Weights of a small transformer language model: MLP 1536 GELU, LayerNorm before each block.
MLP neurons of a small language model. Each row is named by its layer, matrix (up: input weights) and neuron, and shows model dimensions 48-175. Each number is 50 + 12 x the weight over its row's rms, rounded and kept within 0 to 99.
After each neuron's rows, "fires on" lists the tokens most often at its 100 highest values on Wikipedia text that the model never trained on.

L2.up624:53 50 61 42 57 73 51 37 48 35 51 66 49 55 58 44 35 68 50 49 37 40 37 55 48 40 41 45 57 50 45 49 49 37 61 45 77 53 58 57 82 45 41 23 36 46 34 38 36 39 51 51 35 42 64 34 61 34 19 56 37 48 43 60 47 53 57 42 33 40 48 61 50 44 45 47 35 65 60 35 70 62 71 63 66 54 53 58 54 71 44 49 67 52 47 43 53 48 70 30 52 45 45 39 55 40 47 71 47 47 59 53 37 50 27 38 47 71 44 37 72 54 46 50 55 39 41 31
fires on: "in", "en", "her", "ed", "et", "ine"

L6.up432:58 34 41 50 49 40 52 47 63 35 54 51 56 54 43 56 74 42 40 52 60 68 43 46 29 57 28 38 31 65 39 46 40 36 51 64 51 58 45 43 65 54 62 37 66 70 67 41 41 25 40 46 72 31 47 46 73 41 61 45 52 37 50 58 56 60 43 50 57 46 47 37 40 43 67 38 66 60 59 63 56 44 22 46 40 33 47 41 65 46 62 56 42 46 56 56 49 52 53 48 42 48 71 52 56 63 45 52 49 66 53 50 51 55 54 45 38 29 33 25 62 46 52 57 44 64 62 64
fires on: "m", "av", "===", " s", "ign"

L6.up602:31 46 22 36 39 52 56 55 45 36 41 64 44 49 53 67 55 55 50 32 42 56 35 70 51 64 45 57 54 47 39 57 57 57 22 53 41 54 48 30 50 51 23 66 44 68 52 45 51 20 57 52 45 35 61 54 47 68 53 73 66 55 57 32 48 71 71 44 60 51 39 65 51 64 43 44 56 51 36 39 62 56 27 55 51 52 54 36 54 51 35 62 52 39 45 57 62 45 35 67 50 48 38 47 46 48 75 10 39 59 56 29 50 49 48 37 40 44 54 51 68 44 59 27 21 51 56 37
fires on: "l", " Bl", " cl", "ing", " l"

L6.up842:64 58 36 41 34 56 80 23 64 49 38 61 56 43 48 63 60 54 78 45 55 54 54 51 48 58 56 65 19 38 44 64 43 54 21 25 38 54 35 58 52 58 45 50 50 42 52 78 58 37 62 58 47 39 45 51 63 71 67 72 42 65 51 65 46 37 35 51 64 55 30 55 71 54 59 32 62 46 42 49 52 54 36 46 55 49 54 62 48 47 61 55 64 48 55 43 59 53 63 71 63 33 62 47 70 56 44 48 42 54 63 22 47 67 37 46 68 34 54 42 51 57 53 45 45 51 57 37
fires on: " Bl", "ing", "l", " of", "h", " fl"

L6.up312:68 50 39 70 73 35 40 44 56 38 49 81 49 30 69 45 52 56 52 12 62 45 45 41 53 35 62 34 54 62 65 60 45 60 57 58 55 53 17 69 45 51 61 46 42 71 41 20 43 57 41 38 38 50 57 58 56 53 45 62 42 40 40 38 36 52 46 51 65 51 33 61 35 54 49 54 77 54 56 26 51 48 42 60 43 38 43 56 58 51 54 49 43 50 38 46 30 51 71 53 40 49 32 39 50 63 47 63 41 47 41 53 47 68 75 51 27 40 53 29 70 69 50 31 66 66 61 55
fires on: "en", " S", "ia", "ain", "et", "–"

L2.up450:54 32 46 65 59 68 60 45 54 56 51 54 36 38 45 45 58 62 44 42 79 54 44 66 62 42 29 49 32 57 42 38 57 63 62 46 60 60 41 50 44 50 52 58 61 56 53 37 48 57 71 21 48 49 67 34 53 53 41 68 32 68 73 52 46 40 48 59 55 48 47 70 41 55 27 42 48 63 64 41 55 50 69 68 48 44 49 71 52 54 40 74 46 46 47 46 44 50 77 46 21 48 47 48 45 49 55 48 54 32 43 39 45 59 38 34 53 44 48 64 87 57 62 35 54 52 50 33
fires on: "ab", "her", "ain", "in", "en"

L2.up727:49 46 41 49 63 48 55 36 55 37 36 50 29 46 55 54 53 49 62 45 72 43 52 35 45 63 49 43 60 61 49 50 50 59 64 55 60 39 48 71 63 50 49 48 44 44 72 52 54 36 37 53 54 32 44 30 55 52 33 47 53 28 61 61 60 47 61 58 52 49 45 45 48 30 58 66 62 48 50 40 86 49 45 50 54 58 40 52 47 17 23 64 40 53 54 35 38 64 44 27 50 29 35 53 42 48 54 52 56 59 43 67 63 33 75 49 73 66 35 52 56 36 43 56 53 28 63 58
fires on: "ed", "own", "ut", ".", "u"

L2.up1353:50 74 57 36 73 52 47 45 54 39 48 52 56 63 50 47 66 37 63 55 35 59 71 32 36 34 73 36 62 41 39 49 64 47 75 35 52 56 42 76 41 53 51 39 37 33 63 45 36 38 56 68 54 34 55 48 63 63 47 39 64 48 47 32 43 48 53 45 31 65 43 46 51 45 37 44 47 45 46 56 46 69 52 44 41 79 44 24 59 49 29 47 54 54 40 43 35 54 49 43 68 49 65 44 68 33 48 28 27 57 63 65 35 44 63 48 45 65 55 50 46 49 36 23 66 61 50 35
fires on: "ge", "ion", "ess", "ult", "ens", " of"

L6.up1498:46 49 43 18 55 55 60 59 55 45 35 64 64 50 56 64 56 50 66 48 49 45 62 51 48 55 44 48 37 66 62 59 41 69 58 66 48 61 63 51 54 36 45 70 68 56 66 58 31 65 42 63 31 41 47 44 63 66 44 53 35 55 45 62 31 52 55 57 62 53 45 50 34 49 37 40 70 49 35 38 30 31 55 72 43 51 56 52 47 27 42 37 51 59 25 45 54 53 69 59 61 49 41 42 65 34 49 59 42 60 45 37 54 51 54 30 48 46 57 61 49 45 51 60 29 32 47 37
fires on: "le", "er", "u", "ed", "e", "y"

L6.up849:41 63 52 64 47 55 74 51 42 34 51 35 51 66 82 47 45 54 52 41 50 44 35 53 59 55 20 51 44 57 41 59 42 53 41 68 72 50 38 49 44 43 35 25 60 48 64 44 60 42 43 43 16 51 37 48 50 46 50 47 48 45 51 37 66 73 59 68 58 43 37 54 55 56 48 25 43 43 47 47 58 48 51 24 40 47 55 70 59 28 80 59 43 44 15 48 52 53 42 38 71 54 58 43 70 41 55 52 49 50 70 47 58 40 44 46 64 38 63 76 64 47 42 72 56 46 53 64
fires on: "t", "n", "ad", "ill", " and", "is"

L2.up1005:47 32 68 37 54 60 55 49 45 34 36 65 48 19 51 57 35 71 47 50 45 32 55 48 57 54 36 54 45 45 56 49 36 53 55 39 52 25 51 60 55 50 39 45 68 54 49 65 34 54 45 51 69 45 67 59 66 47 49 53 55 51 32 39 54 55 52 55 47 43 58 49 35 48 52 32 49 48 45 32 43 30 59 60 36 65 58 57 30 50 43 16 52 42 37 44 49 56 45 60 39 41 51 33 58 57 44 83 61 50 58 47 47 46 63 45 52 55 47 60 49 53 46 54 54 30 52 26
fires on: "o", "y", "ed", "ar", " ro"

L6.up11:50 30 44 59 68 63 54 40 46 55 59 42 38 40 40 73 42 32 64 41 40 51 54 42 55 74 60 43 48 56 74 34 41 33 47 53 46 40 43 44 70 41 64 31 53 43 72 51 48 27 47 42 28 57 45 50 55 39 27 32 52 33 35 37 35 43 55 38 66 34 61 60 40 48 77 33 53 49 47 48 69 32 42 47 60 47 27 65 44 59 50 57 39 72 48 44 28 55 50 37 51 73 59 71 35 53 49 45 58 57 58 42 45 46 36 56 40 67 55 00 44 48 33 82 54 62 58 48
fires on: "1", " his", " him", "g", "her"

L6.up362:71 52 22 48 32 43 72 21 45 47 62 45 46 53 56 37 64 61 53 41 58 29 62 40 39 54 41 50 42 58 62 71 62 56 46 43 30 32 46 36 61 50 46 47 59 30 72 55 57 45 60 44 52 52 55 60 44 46 37 58 41 48 53 40 46 63 40 34 46 39 49 56 45 56 58 62 32 38 66 60 50 46 43 46 51 62 50 59 71 53 49 43 42 51 64 43 35 49 73 71 59 41 50 27 29 64 40 44 57 46 62 37 37 53 59 62 65 36 36 31 42 48 36 50 50 45 69 25
fires on: "l", " M", "n", " Bl", " R"

L6.up1124:51 43 32 48 43 69 34 50 40 38 45 51 68 62 41 47 38 51 61 36 40 31 40 37 41 53 48 54 55 47 21 55 36 43 44 81 28 68 65 61 57 40 40 67 54 66 46 39 41 60 66 55 47 47 44 44 75 41 46 32 52 50 61 74 57 37 54 60 50 54 62 57 57 52 63 47 47 46 53 59 57 45 22 47 50 31 26 45 45 46 77 65 43 66 68 41 47 54 48 44 25 34 68 34 35 50 43 49 54 72 55 48 42 31 56 66 48 53 41 53 62 59 52 64 54 45 36 63
fires on: "===", "==", "."

L2.up1006:51 60 73 77 61 63 66 52 41 45 65 80 52 49 57 52 49 50 63 52 64 65 67 66 53 55 42 52 29 48 56 51 49 58 40 50 57 53 51 75 53 63 52 53 52 60 54 54 50 62 52 40 30 51 30 26 51 54 57 52 54 52 55 35 64 62 35 48 61 50 40 60 55 52 62 50 51 46 55 33 45 50 39 42 44 43 64 50 64 47 53 56 59 42 52 58 38 55 58 58 61 68 60 43 54 42 45 61 53 41 67 41 41 40 33 30 57 55 33 40 44 37 67 53 64 62 73 28
fires on: " of", "ing", "id"

L2.up1012:45 47 62 57 44 59 49 48 64 32 55 43 66 54 28 52 65 44 55 39 43 46 55 35 55 54 68 65 42 46 54 44 53 68 43 68 52 53 54 53 69 72 68 48 36 26 29 49 49 58 56 49 68 34 45 43 77 56 49 31 44 30 50 67 53 44 65 36 40 70 61 58 34 54 50 54 39 44 54 31 35 57 36 41 48 32 26 51 47 50 46 65 45 60 39 48 47 59 29 36 53 35 48 52 29 66 37 51 43 45 60 36 46 53 36 39 54 50 56 51 59 47 53 53 49 53 78 68
fires on: ",", " was", "/", " is", ":", "."

L2.up511:59 42 41 39 64 35 19 71 57 45 72 58 31 31 58 56 65 48 34 38 48 48 62 51 38 67 61 53 34 32 37 59 56 55 33 46 45 64 46 45 45 58 47 36 25 39 66 67 54 51 45 60 23 40 47 48 58 60 48 32 56 55 58 35 43 71 45 49 51 64 43 51 57 48 41 64 34 25 31 53 62 47 45 52 59 49 54 16 60 42 50 44 66 55 63 31 53 54 51 36 67 60 73 64 60 48 42 56 30 55 52 42 41 36 63 51 38 43 43 43 66 56 49 67 56 53 60 42
fires on: " with", "ess", " dis", "fer", "ens"

L6.up415:56 43 35 70 41 65 57 59 34 11 47 30 39 54 39 60 41 51 30 45 63 46 18 33 37 49 40 70 55 63 53 40 48 39 70 47 31 52 59 47 42 45 43 65 34 45 38 55 26 57 52 59 65 41 64 55 61 56 53 46 40 48 46 48 39 54 72 41 64 39 56 55 63 41 51 30 51 69 67 44 45 45 55 49 52 34 45 39 32 31 79 45 65 54 51 74 32 52 42 64 35 53 62 72 48 40 66 59 46 50 56 46 51 39 54 35 77 40 43 43 71 65 62 44 51 31 57 59
fires on: ".", ":", " |", "°", "ir", "s"

L2.up71:58 65 52 37 49 72 67 55 54 40 36 58 71 54 45 61 44 47 70 34 55 57 37 32 44 61 46 50 43 56 58 40 29 58 58 54 24 49 50 63 55 51 73 40 42 52 60 73 48 59 43 50 50 74 60 45 62 45 34 48 27 50 66 72 56 36 43 49 42 53 52 41 28 56 47 68 60 51 47 59 71 44 19 40 41 41 67 52 78 36 50 67 64 44 53 42 29 47 17 53 32 32 74 40 56 63 62 46 50 42 62 30 44 63 59 73 32 63 44 60 31 54 46 30 40 43 61 61
fires on: "==", "et", ".", " ==", "\n\n", "ed"

L2.up1291:61 69 46 47 53 49 71 23 59 41 47 53 51 55 58 46 47 64 61 36 40 26 32 45 50 61 28 49 58 43 29 48 55 40 58 54 35 57 57 35 37 50 53 46 42 47 52 24 57 59 43 58 26 47 47 45 53 36 42 58 46 75 55 65 50 59 67 38 37 68 51 25 52 57 44 43 58 50 67 40 62 55 44 45 49 37 42 43 47 53 48 63 43 47 61 40 49 70 22 58 60 62 42 57 52 56 39 38 43 43 72 43 68 47 22 53 64 53 55 61 53 57 53 53 53 44 60 88
fires on: "ill", "amp", "ear", "ad", "id"

L6.up649:49 58 55 55 50 57 42 49 45 55 27 33 54 52 38 47 37 54 60 49 58 62 54 46 51 45 50 31 46 52 64 52 47 67 49 54 37 51 56 70 46 51 56 50 67 62 44 50 41 45 60 34 62 38 42 54 55 31 41 21 50 62 53 54 53 27 94 42 42 55 49 55 31 66 53 42 36 43 44 35 60 67 51 71 32 39 60 64 73 45 34 65 46 41 57 59 62 49 39 53 29 47 49 54 54 42 43 40 32 33 54 75 55 73 42 42 69 43 35 51 74 44 56 39 50 54 59 35
fires on: "%", "im", "^", "p", " and", "."

L2.up451:42 42 61 58 48 62 17 51 41 41 33 46 56 54 48 48 55 61 61 38 79 50 61 33 38 47 31 65 56 77 43 54 38 68 40 50 47 64 53 60 50 45 43 84 43 40 36 42 24 67 51 79 35 73 54 50 58 34 44 52 48 58 37 66 44 50 75 53 45 33 34 66 52 49 33 47 55 44 49 62 48 47 49 50 50 38 48 38 35 55 57 43 61 46 46 50 57 41 48 47 48 39 36 48 47 49 48 56 66 41 69 56 42 54 44 52 46 63 65 47 70 66 50 38 52 54 55 51
fires on: "s", "le", ".", "ue", "ed", "a"